Weights of a small GPT-style language model, trained from scratch on English Wikipedia: 7200 steps.
MLP neurons of a small language model. Each row is named by its layer, matrix (up: input weights) and neuron, and shows model dimensions 170-297. Each number is 200 + 20 x the weight over its row's rms, rounded and kept within 0 to 999.
A block is one neuron, or neurons of one layer that tend to fire together. After each block is what it responds to, as a language model described it from the Wikipedia text at the highest values.

L8.up22,193,177,219,172,204,189,219,195,214,186,192,187,235,218,212,211,186,211,222,188,174,228,200,184,195,192,186,169,171,212,175,192,196,171,212,207,180,230,217,206,183,222,205,218,211,231,186,204,203,189,167,176,216,188,230,214,185,193,179,173,176,192,182,203,200,168,192,201,218,219,204,186,202,234,192,219,187,169,196,223,206,213,175,184,206,167,186,225,215,195,185,223,192,206,198,227,217,203,210,214,179,205,190,207,206,169,212,198,206,180,209,224,206,169,235,220,195,196,198,199,184,215,170,199,206,190,204,202
L8.up60,191,195,196,200,224,168,215,210,209,243,214,211,244,190,209,203,192,192,205,210,170,179,193,183,183,211,169,219,176,229,176,171,188,162,182,190,221,197,225,208,169,218,188,212,225,226,231,193,179,160,249,191,185,216,219,199,200,201,223,186,230,222,197,204,203,193,218,212,148,167,188,197,230,216,171,180,204,187,202,236,183,189,178,200,194,192,199,173,238,193,192,241,171,181,158,183,212,187,217,190,204,174,157,237,180,190,211,171,183,150,223,213,234,237,196,143,202,194,204,198,186,202,217,213,198,185,180,199
L8.up449,218,211,178,215,190,196,176,173,219,177,215,191,217,192,221,205,219,155,189,201,197,210,195,219,186,234,218,206,204,171,223,175,237,191,178,191,202,201,182,149,193,185,198,181,221,211,223,154,196,242,193,195,196,179,187,166,197,202,192,216,188,169,182,192,185,197,219,205,218,199,171,197,202,202,186,218,208,219,201,202,253,186,200,188,208,210,195,187,201,190,155,184,237,215,195,232,201,213,200,205,184,207,203,218,208,208,210,175,196,192,189,173,220,193,228,199,222,213,165,214,210,205,218,202,215,191,188,215
L8.up1038,215,239,171,226,180,178,214,187,201,228,242,172,202,199,215,205,193,198,192,225,219,225,219,198,196,189,172,189,160,166,195,198,239,231,164,195,210,186,206,206,216,186,152,209,198,193,229,216,171,173,175,212,190,160,190,198,185,225,187,230,196,169,195,178,192,180,202,196,207,195,212,198,225,213,162,256,189,197,182,198,236,205,229,163,188,207,174,187,223,165,197,187,198,200,192,216,229,196,181,216,180,178,214,220,201,228,177,232,213,192,217,182,197,192,246,209,196,219,212,187,188,197,175,199,238,166,179,200
L8.up1088,197,223,236,218,241,200,189,182,211,206,190,206,189,195,193,223,207,199,174,222,227,180,209,217,209,210,178,188,166,225,161,206,207,225,184,190,182,173,204,215,195,223,259,214,198,176,216,232,182,212,198,193,177,199,226,168,210,192,198,214,180,178,205,189,197,193,235,196,196,185,201,204,196,172,206,211,192,176,201,195,207,232,216,215,204,191,192,178,188,200,202,227,215,200,206,233,186,186,179,180,193,195,226,231,202,170,187,208,221,205,182,209,198,178,225,224,170,165,217,193,196,233,203,178,222,139,184,201
L8.up1167,203,223,214,196,203,192,217,197,206,188,220,185,223,226,166,175,187,229,201,203,204,181,245,240,194,176,183,169,181,222,199,213,202,232,203,210,235,202,210,204,205,174,165,198,215,207,214,196,225,227,233,217,211,235,223,182,210,196,209,212,194,194,164,176,199,206,194,205,223,200,194,209,212,182,173,159,206,208,176,212,185,175,235,176,197,190,176,181,233,177,236,185,179,180,207,267,237,210,207,191,213,186,206,176,187,163,213,179,210,216,213,209,181,211,199,197,195,179,205,170,202,162,188,212,213,150,186,199
L8.up1300,234,208,195,202,213,215,208,202,244,212,240,196,188,194,232,200,195,190,186,183,152,212,210,167,186,208,192,205,190,178,209,197,212,216,203,199,214,191,212,218,213,182,183,200,212,201,227,190,171,169,205,247,231,152,191,168,201,227,214,173,176,205,173,153,187,221,227,200,186,221,182,204,209,190,229,191,159,187,171,223,245,209,181,205,172,194,230,222,217,201,221,223,223,224,209,191,229,197,214,218,180,183,227,196,175,207,176,200,159,206,222,255,174,179,206,198,179,194,193,224,175,210,161,205,214,179,207,224
L8.up1384,243,179,226,164,196,192,171,176,207,186,233,170,208,204,185,248,199,176,208,198,170,195,199,207,198,220,205,185,203,178,204,193,201,168,187,182,208,217,207,201,188,193,231,211,207,205,191,183,178,133,219,193,225,223,182,157,196,187,199,213,203,211,187,207,185,166,209,209,201,217,177,196,220,223,210,238,201,174,190,205,208,196,205,189,186,184,181,189,235,204,189,243,213,215,188,230,194,184,204,186,206,197,190,206,202,198,228,190,187,203,206,193,177,181,215,208,194,187,190,198,217,183,198,215,236,180,228,185
Mid-word name fragments. Word-piece tokens inside a multi-token proper or scientific name, especially Latin genus names in taxonomy lists, such as Platy-cer-ium, Cypra-e-a, Gibber-ella.

L8.up85,208,199,214,203,234,183,224,190,209,229,198,225,191,234,202,199,200,213,194,202,194,223,195,212,166,256,224,158,181,206,191,198,231,197,184,221,188,198,207,180,201,224,229,194,178,195,184,200,190,208,214,222,181,182,202,187,188,222,210,177,192,207,214,179,222,213,232,194,200,210,214,192,210,196,213,237,227,195,175,184,210,205,213,182,199,220,232,194,192,214,186,200,187,206,219,184,182,215,217,206,200,178,198,226,208,244,200,184,190,179,184,233,178,187,231,229,206,177,187,175,191,214,199,197,192,162,173,196
L8.up534,172,218,212,161,227,208,192,191,208,229,193,208,212,230,231,196,167,185,183,183,182,189,170,209,223,198,198,190,198,204,208,158,179,199,188,221,217,193,228,227,183,199,199,231,163,179,175,176,197,174,209,186,161,191,194,195,192,223,215,210,206,169,206,224,200,236,226,194,210,181,205,214,176,177,231,220,180,222,193,237,222,222,221,213,208,199,214,190,204,225,211,199,205,216,191,240,164,210,213,208,196,202,246,232,207,196,188,225,227,176,177,190,211,224,164,188,161,211,187,167,195,213,205,224,203,183,177,214
L8.up584,183,182,187,204,208,202,221,189,168,222,231,219,241,180,199,198,179,189,186,206,188,227,204,190,214,250,223,177,196,167,221,219,224,191,225,216,188,215,213,193,197,178,199,163,188,158,191,195,166,204,210,204,171,169,223,171,201,188,206,188,205,191,206,200,218,217,222,201,200,214,186,215,208,202,176,216,194,153,191,195,241,199,202,224,172,205,167,209,195,219,188,223,209,214,179,211,223,199,192,182,204,176,215,207,225,227,183,191,192,231,171,222,219,194,252,200,205,185,202,187,201,224,170,214,193,202,187,204
L8.up586,177,188,207,205,199,202,211,187,226,245,213,210,209,179,167,188,186,220,223,211,184,219,167,203,167,219,187,232,189,214,209,188,220,219,206,221,204,187,229,160,176,214,182,202,187,200,196,202,158,211,205,214,196,167,203,187,186,199,186,192,201,214,164,180,243,195,189,166,199,225,180,188,194,161,222,188,205,200,189,253,211,201,220,199,175,204,216,187,217,200,211,177,203,208,208,195,199,213,221,198,211,167,213,203,224,232,198,193,159,222,205,185,206,201,244,203,169,198,200,190,189,225,189,226,212,171,193,213
L8.up754,193,169,183,221,221,223,167,205,209,225,207,228,225,191,202,176,211,168,164,184,189,194,197,178,181,238,222,210,223,219,189,195,224,202,220,179,204,172,176,178,232,162,200,212,207,189,186,192,183,230,195,199,180,191,200,171,184,184,230,223,193,181,247,210,236,209,199,182,209,232,181,196,184,169,219,233,185,175,209,207,232,256,237,181,235,178,181,197,239,211,178,197,221,224,195,199,196,197,204,201,199,159,231,201,228,219,172,182,226,237,176,211,215,224,189,211,202,166,185,197,179,199,174,219,206,180,170,205
L8.up975,239,174,221,227,211,210,211,231,241,219,182,203,217,237,182,238,235,203,217,187,203,200,144,202,207,182,213,171,213,186,187,218,228,201,208,216,204,201,169,208,214,178,207,204,209,161,197,212,182,178,210,189,159,177,212,179,205,184,184,168,195,179,214,190,187,187,228,208,252,180,167,191,209,207,205,212,193,173,222,207,229,167,229,194,179,206,214,184,196,215,187,190,197,192,200,237,234,210,190,220,204,164,222,209,207,205,204,175,224,187,203,211,182,143,199,169,173,161,201,192,204,174,204,207,217,185,167,201
L8.up1642,217,183,209,204,193,210,196,207,214,212,226,215,203,177,188,211,220,197,179,164,182,214,201,229,182,225,198,222,195,207,210,219,214,213,223,215,159,180,170,220,218,166,176,213,203,181,201,157,206,198,203,198,209,194,169,177,204,236,191,192,189,162,204,195,217,226,208,196,218,196,191,189,209,198,201,181,204,188,201,214,205,252,238,206,175,206,193,170,194,214,193,187,213,208,202,192,197,199,174,153,173,186,221,213,232,231,221,183,203,245,184,224,199,218,234,212,207,187,198,176,193,190,177,215,227,213,177,185
L8.up1778,210,191,188,220,234,186,184,223,206,180,184,238,238,158,216,231,162,191,170,197,235,200,180,183,245,219,211,205,200,186,236,212,218,216,222,214,198,172,216,215,214,238,193,171,185,183,170,168,150,204,180,194,175,200,188,231,196,164,190,210,177,214,179,195,181,216,188,193,193,187,191,204,201,171,201,216,188,242,192,183,209,177,237,238,211,243,187,206,217,210,194,230,202,188,206,189,192,218,183,194,234,209,166,182,196,209,204,222,218,193,170,228,172,221,251,196,174,194,244,198,190,206,184,187,213,207,192,228
Surname-ending word pieces. Final word piece of a person's surname after a first name, often in tables or credits, such as Nesb-itt, Bogdan-ov, Wach-mann.

L8.up54,229,204,166,183,160,187,149,203,241,212,205,211,201,235,225,190,210,185,218,185,203,231,188,206,204,217,198,192,232,222,246,174,212,178,213,236,190,202,191,205,201,213,218,195,167,217,199,185,183,179,173,227,188,240,185,205,189,214,215,196,184,200,197,200,187,198,178,216,194,224,196,195,190,194,205,213,181,222,219,166,178,222,206,164,180,201,209,193,217,190,211,196,211,209,194,203,182,188,192,186,205,189,236,218,218,222,244,229,227,216,197,183,205,219,233,194,190,165,226,214,205,206,191,184,178,201,205,208
L8.up110,198,224,180,176,211,176,176,200,219,203,215,202,206,219,224,237,216,227,188,201,191,199,201,213,236,175,242,172,241,195,224,194,194,219,191,198,200,192,190,215,218,207,225,199,182,170,197,181,178,178,177,208,203,246,188,183,186,185,214,215,240,209,193,180,183,210,145,185,185,212,190,172,159,191,198,201,176,223,179,222,178,215,202,190,162,188,195,226,207,191,238,201,207,207,216,204,233,228,243,221,159,231,217,229,201,202,219,216,161,188,185,213,211,178,220,188,168,204,206,215,227,200,193,205,216,201,208,192
L8.up153,185,212,200,225,190,198,171,180,215,199,199,203,187,196,238,195,174,226,159,191,211,206,200,180,151,221,192,228,215,181,233,223,217,243,208,206,228,198,212,185,203,199,214,158,177,229,177,171,163,202,157,223,194,252,205,194,191,199,179,161,239,183,176,196,180,166,171,176,227,255,178,195,194,194,189,192,167,205,198,182,232,219,207,170,171,194,241,207,168,200,231,193,190,264,185,198,205,206,198,211,164,204,203,191,207,222,203,228,205,232,227,175,164,210,215,220,178,174,246,179,186,231,193,216,196,232,225,202
L8.up1135,226,200,214,210,160,196,183,190,202,220,212,264,197,185,209,230,161,211,177,203,216,235,201,191,174,203,182,164,158,237,229,238,234,198,228,225,194,177,199,179,210,201,233,177,193,208,249,222,183,188,170,195,153,193,205,201,194,183,213,184,186,197,197,209,252,203,163,197,195,213,192,189,175,174,172,200,208,172,176,164,196,209,193,191,171,200,181,182,233,195,200,172,213,174,174,226,222,227,182,199,201,202,217,209,206,229,202,231,201,231,173,195,179,202,225,211,210,171,228,187,173,175,155,198,183,216,154,231
L8.up1230,240,227,201,162,230,214,185,231,180,208,184,214,203,191,194,213,216,241,179,164,224,165,202,230,192,216,153,185,206,232,210,209,177,163,254,238,188,212,192,225,197,235,233,215,180,195,218,196,219,187,185,203,197,213,222,185,203,207,206,183,200,178,227,191,205,171,215,212,195,211,231,208,209,230,188,192,177,184,196,195,224,195,228,165,172,185,167,207,185,193,226,190,214,186,190,213,188,198,200,221,198,184,207,239,209,198,226,202,191,228,183,207,194,206,189,202,209,214,219,190,176,145,164,196,189,190,190,208
L8.up1660,188,190,207,210,192,197,180,212,190,215,179,208,197,214,206,211,207,233,207,229,219,179,217,197,207,205,187,184,184,156,222,199,168,196,183,218,195,203,209,194,192,189,176,159,194,177,191,204,213,186,203,215,179,216,185,163,194,207,198,187,186,188,196,202,178,232,224,226,220,229,183,202,187,216,204,223,199,206,233,188,209,196,211,166,165,221,250,220,220,158,189,179,218,176,225,223,205,184,207,201,188,193,208,197,196,189,203,198,176,154,206,209,179,177,183,214,221,177,212,190,208,216,214,190,171,204,177,226
L8.up1818,215,188,200,175,192,163,185,200,221,185,189,228,209,173,211,215,187,203,213,211,208,218,162,187,217,177,197,200,235,176,228,188,206,230,200,207,211,170,169,178,174,195,197,182,166,184,212,203,212,206,216,199,171,228,173,222,213,177,256,189,192,212,199,198,197,181,170,190,244,193,169,190,176,191,204,184,182,195,205,189,226,179,189,189,194,221,189,205,237,203,215,220,192,214,207,214,205,191,189,216,199,211,207,192,164,206,192,185,170,173,194,193,194,222,234,212,198,213,229,217,235,189,173,210,223,213,235,197
L8.up1928,205,147,235,208,200,166,205,169,185,215,216,198,200,188,211,220,187,222,200,168,171,204,168,203,203,199,184,207,226,209,255,194,217,208,217,210,219,194,181,188,214,193,191,171,183,219,173,168,200,203,210,215,177,243,204,211,208,186,213,221,199,159,191,224,190,186,224,183,206,193,166,227,194,206,193,175,226,223,188,196,237,196,208,174,181,189,209,204,205,166,153,212,207,207,200,194,190,217,153,211,187,184,207,220,194,219,219,165,194,204,212,193,197,209,216,230,165,185,217,177,186,228,225,201,164,204,214,185
Media listing and title tokens. Word pieces inside titles and table cells in music, film and TV articles, especially the pipe after No. in track-listing headers, and starts of song titles like I Bel-ieve or Don't Wa-it.

L4.up392,188,175,185,219,212,174,176,203,198,233,200,197,193,207,187,162,186,192,221,179,220,209,176,212,194,190,203,197,218,209,185,168,220,191,198,174,218,212,190,190,224,220,174,210,189,169,189,170,187,236,221,202,212,179,178,148,199,200,214,210,165,170,189,189,187,224,229,190,199,208,200,186,211,204,209,212,184,221,220,191,222,175,235,203,199,192,217,206,221,208,207,200,190,196,154,199,214,200,159,213,221,170,179,242,198,216,205,183,202,215,227,164,181,225,193,187,178,190,188,205,151,220,224,195,192,174,176,189
L4.up449,203,167,188,218,189,196,245,199,245,234,166,215,176,218,188,173,176,207,190,195,209,178,170,182,189,217,217,180,199,156,194,209,189,205,179,173,251,188,197,189,198,166,183,178,170,178,165,167,195,206,212,183,193,165,192,171,212,162,184,178,185,177,223,224,198,202,226,215,216,202,202,220,174,181,192,218,190,231,197,250,193,156,198,195,182,205,204,214,197,208,215,215,214,228,200,203,208,192,190,216,204,141,200,194,197,175,197,191,209,185,196,195,176,153,213,191,209,188,195,173,180,181,210,206,198,189,175,205
L4.up693,198,175,178,211,223,194,209,184,197,186,215,232,234,179,221,194,212,191,183,196,199,191,219,179,203,208,187,190,221,191,190,173,212,200,225,210,198,225,208,194,222,195,212,166,210,181,200,200,189,212,239,180,190,207,233,219,171,213,223,162,175,209,204,171,206,182,213,214,204,178,165,189,193,204,184,236,160,232,193,193,194,206,204,197,198,186,205,191,213,212,184,204,202,207,200,230,199,161,158,184,192,219,202,233,197,211,186,215,219,198,208,208,181,183,189,204,193,208,232,180,178,220,168,187,202,223,139,192
L4.up1018,236,174,221,180,208,172,205,172,189,210,214,200,208,199,183,226,183,154,206,197,211,189,205,214,178,234,238,197,203,217,188,182,208,202,225,198,224,205,231,152,210,203,193,199,153,206,201,193,181,245,198,223,160,211,226,207,197,190,226,204,239,222,198,179,198,190,188,180,194,171,221,206,202,209,174,168,186,195,187,217,223,186,204,141,187,167,222,175,223,213,177,185,195,212,174,214,234,191,154,208,197,213,173,198,199,226,208,199,217,167,211,203,158,216,195,210,211,168,242,186,199,206,217,217,204,168,213,201
L4.up1655,194,210,192,219,224,178,191,223,207,225,207,218,217,199,165,195,213,198,184,194,179,171,179,202,217,233,158,176,206,188,207,216,229,191,162,215,219,164,216,232,208,202,182,199,169,186,242,202,188,217,190,223,202,176,209,200,206,199,209,177,176,182,174,184,214,233,241,210,218,222,189,195,191,189,217,189,198,197,187,197,209,192,193,215,205,196,205,234,202,193,203,200,181,196,172,199,207,199,166,227,184,161,210,186,167,168,255,164,219,199,196,203,195,208,208,156,199,196,236,205,192,163,164,197,214,182,205,209
L4.up1662,235,171,179,178,185,215,232,212,209,188,174,213,210,216,197,199,187,173,215,202,176,184,139,198,203,184,178,162,212,186,163,175,231,167,213,200,199,215,208,211,199,215,186,180,188,168,219,225,174,217,222,205,194,218,192,238,203,189,221,182,204,172,199,188,205,185,250,203,167,217,203,205,189,196,234,206,214,221,162,177,171,174,203,186,167,216,229,222,188,197,215,209,224,214,167,213,196,193,196,211,212,163,184,215,208,232,220,186,250,194,218,157,202,209,201,188,208,194,197,213,186,174,227,195,213,218,196,207
L4.up1734,202,187,217,233,221,176,205,191,186,222,212,196,201,208,183,149,205,162,190,198,181,220,162,210,168,225,197,191,196,212,177,188,203,179,176,225,243,175,189,197,218,171,201,202,222,190,208,193,180,191,214,178,195,187,184,206,183,191,206,211,158,182,167,167,230,202,228,200,192,182,215,173,164,221,169,209,189,211,209,210,190,179,206,175,201,150,199,220,215,182,197,185,208,213,178,225,227,197,162,204,202,204,171,201,200,203,235,159,178,204,206,198,148,190,206,194,181,208,199,206,156,245,169,229,204,200,170,210
L4.up1845,207,178,230,203,195,180,220,170,216,213,181,199,231,179,230,182,195,179,192,211,180,206,208,206,222,220,228,197,189,212,185,208,198,187,213,186,217,209,201,205,232,197,184,182,214,177,197,193,178,223,243,226,225,199,188,177,181,204,212,213,162,194,209,195,196,205,210,212,207,230,176,204,230,206,255,203,185,195,204,187,201,237,226,239,184,192,209,192,215,251,189,199,193,202,201,209,189,203,221,202,191,166,188,181,235,226,186,200,178,220,208,177,210,177,172,202,189,178,203,208,196,188,216,232,202,197,229,207
End of surnames. The final word-piece of a person's surname, or the separator right after a name or place (|, of, /), mostly in tables and lists (Burn-s, Hew-son, Gonzá-lez).

L4.up382,240,180,237,206,165,185,184,192,207,221,204,210,180,211,194,218,150,210,209,212,193,179,185,194,204,224,223,181,222,188,223,201,222,242,190,233,194,171,208,209,222,218,225,224,203,178,197,175,185,184,194,234,198,185,183,191,193,170,190,230,203,165,208,198,227,193,189,189,205,225,189,186,204,229,174,192,173,203,204,169,184,185,182,207,181,170,210,216,210,182,190,208,221,211,203,230,214,163,190,192,202,162,204,201,203,220,168,219,200,180,190,196,158,209,194,220,222,202,234,169,203,193,208,157,179,193,189,186
L4.up454,207,168,201,200,226,190,205,173,196,208,227,221,220,184,187,169,220,177,160,201,206,227,220,204,183,207,204,228,178,198,215,192,223,200,210,208,229,219,196,223,233,191,215,200,172,193,217,175,202,232,220,240,181,211,199,216,200,212,184,194,223,175,194,178,187,205,187,197,199,191,199,214,190,181,173,180,210,232,204,223,202,189,177,176,167,183,204,220,225,197,170,196,180,184,185,249,216,219,151,231,193,171,183,195,208,227,195,186,203,208,199,197,208,180,176,216,203,192,250,178,152,154,215,200,175,198,230,222
L4.up671,170,177,183,203,193,208,210,201,205,221,225,190,192,211,174,219,180,190,183,178,201,201,208,188,189,152,206,238,188,198,223,179,219,190,190,197,223,187,191,201,186,183,159,205,167,204,188,198,164,191,171,241,190,220,175,204,190,192,193,241,216,195,204,209,200,214,139,200,187,197,196,203,191,187,175,211,190,171,175,205,210,206,248,181,173,227,215,213,220,200,199,184,235,233,216,236,190,165,210,226,166,225,218,237,189,231,165,202,189,201,192,240,193,203,215,183,206,174,207,189,223,162,188,188,164,186,197,225
L4.up1037,208,186,197,168,203,191,185,196,216,186,206,207,185,200,214,218,191,178,211,193,229,217,192,196,166,196,203,208,199,202,242,159,199,218,209,205,162,179,197,218,172,165,191,176,137,182,223,195,207,200,207,223,191,195,202,201,204,184,181,184,203,220,179,194,186,205,197,176,190,204,203,200,191,239,173,200,168,222,170,203,209,189,229,206,152,221,197,210,211,176,158,210,213,206,177,179,211,176,191,166,207,199,229,255,208,220,214,176,210,218,178,203,219,200,210,188,208,215,235,193,221,207,193,164,193,210,236,186
L4.up1327,224,212,232,179,195,200,211,193,224,180,179,195,173,207,196,217,198,228,203,209,227,220,212,191,188,217,210,190,192,206,223,187,185,195,191,227,202,181,203,220,228,170,169,179,176,176,235,188,165,201,186,225,181,212,214,206,187,221,217,238,217,210,191,201,232,212,174,187,195,182,222,190,184,193,176,174,190,198,182,149,213,213,213,215,218,164,214,201,248,205,197,171,192,187,192,216,204,215,185,215,189,197,210,232,186,247,224,222,191,216,172,194,222,222,220,208,207,177,211,184,197,208,166,195,185,195,183,225
L4.up1703,214,180,195,198,211,184,188,202,239,242,237,220,245,217,184,198,198,177,189,209,214,191,179,205,216,227,174,185,168,202,195,188,176,198,184,213,226,180,192,168,224,228,228,152,194,180,200,199,157,213,212,216,146,203,168,214,193,172,176,197,193,188,200,161,180,206,179,224,189,176,179,219,202,203,184,208,215,204,186,199,237,209,184,179,149,190,203,205,212,215,221,161,191,217,196,240,206,178,181,194,198,207,205,219,183,213,199,207,177,185,209,202,224,193,209,186,186,199,213,207,203,171,223,194,178,222,221,190
L4.up1752,213,204,182,215,207,204,193,170,221,200,214,209,213,206,193,228,196,233,199,186,179,180,208,198,224,212,226,188,216,204,218,203,176,164,219,206,182,196,187,229,169,197,188,203,209,225,221,181,208,173,221,206,210,179,186,170,206,200,214,239,226,203,183,175,225,222,165,204,204,210,188,205,162,192,146,182,178,223,200,185,210,196,208,208,173,195,219,213,201,217,192,196,171,219,175,212,200,183,203,215,192,189,203,208,199,239,208,209,196,210,182,182,219,189,213,227,213,198,243,191,222,154,211,211,189,184,209,196
L4.up1917,214,208,241,173,221,212,206,254,218,237,200,224,247,183,211,179,214,155,207,202,206,194,194,206,212,215,229,191,213,177,222,170,203,182,229,203,182,160,220,192,216,191,193,202,199,178,226,181,175,179,172,219,170,208,226,200,183,187,225,218,204,155,203,194,177,230,191,169,201,192,158,189,192,204,196,179,180,188,189,176,184,219,196,215,175,168,182,186,221,217,168,215,225,203,215,193,174,179,149,226,211,185,193,195,185,216,187,204,239,189,192,216,147,233,199,175,210,157,236,183,210,209,180,193,161,192,212,219
Track-listing entry numbers. Track numbers and their trailing period in album track-listing tables and lists, such as 8., 6., and the "No." header; there are weak scattered mid-word pieces elsewhere.

L6.up1381,189,185,190,217,219,166,245,205,210,213,196,196,199,193,164,216,202,226,235,214,162,193,176,220,171,204,211,185,213,207,211,208,179,222,212,197,229,192,217,196,216,224,202,165,169,195,183,163,164,204,197,196,165,192,193,197,210,222,204,179,187,184,177,199,181,200,214,210,201,167,196,215,199,227,193,215,200,202,220,238,219,167,208,223,167,206,227,216,212,231,203,198,247,203,210,204,228,221,178,190,228,168,174,237,225,178,230,183,189,184,203,200,181,236,197,188,199,202,202,202,197,180,197,198,213,191,207,223
Second half of personal names. Surname pieces of full personal names, and the comma, bracket, bar or heading mark right after, often in lists and tables (Edwards (, Alexander, Jr).

L6.up1863,202,203,178,203,183,146,195,193,214,214,200,212,222,158,176,204,183,190,221,179,198,240,171,232,191,200,212,218,199,182,225,188,242,183,199,197,196,169,197,196,198,217,182,210,203,201,195,175,198,179,215,224,186,232,210,198,185,194,176,197,231,183,192,223,204,190,211,244,189,240,209,177,221,210,187,203,208,187,175,193,198,177,224,171,158,180,191,210,174,167,197,163,177,218,153,240,232,165,154,194,236,191,208,214,177,185,205,186,189,196,192,204,204,198,203,176,203,189,246,211,225,164,161,191,159,224,194,176
Mid-word fragments, list numbers. Early inner word pieces of split words, as in St-re-ngth, fl-u-id, f-ra-ud, plus track numbers in lists and "his" in "until his death".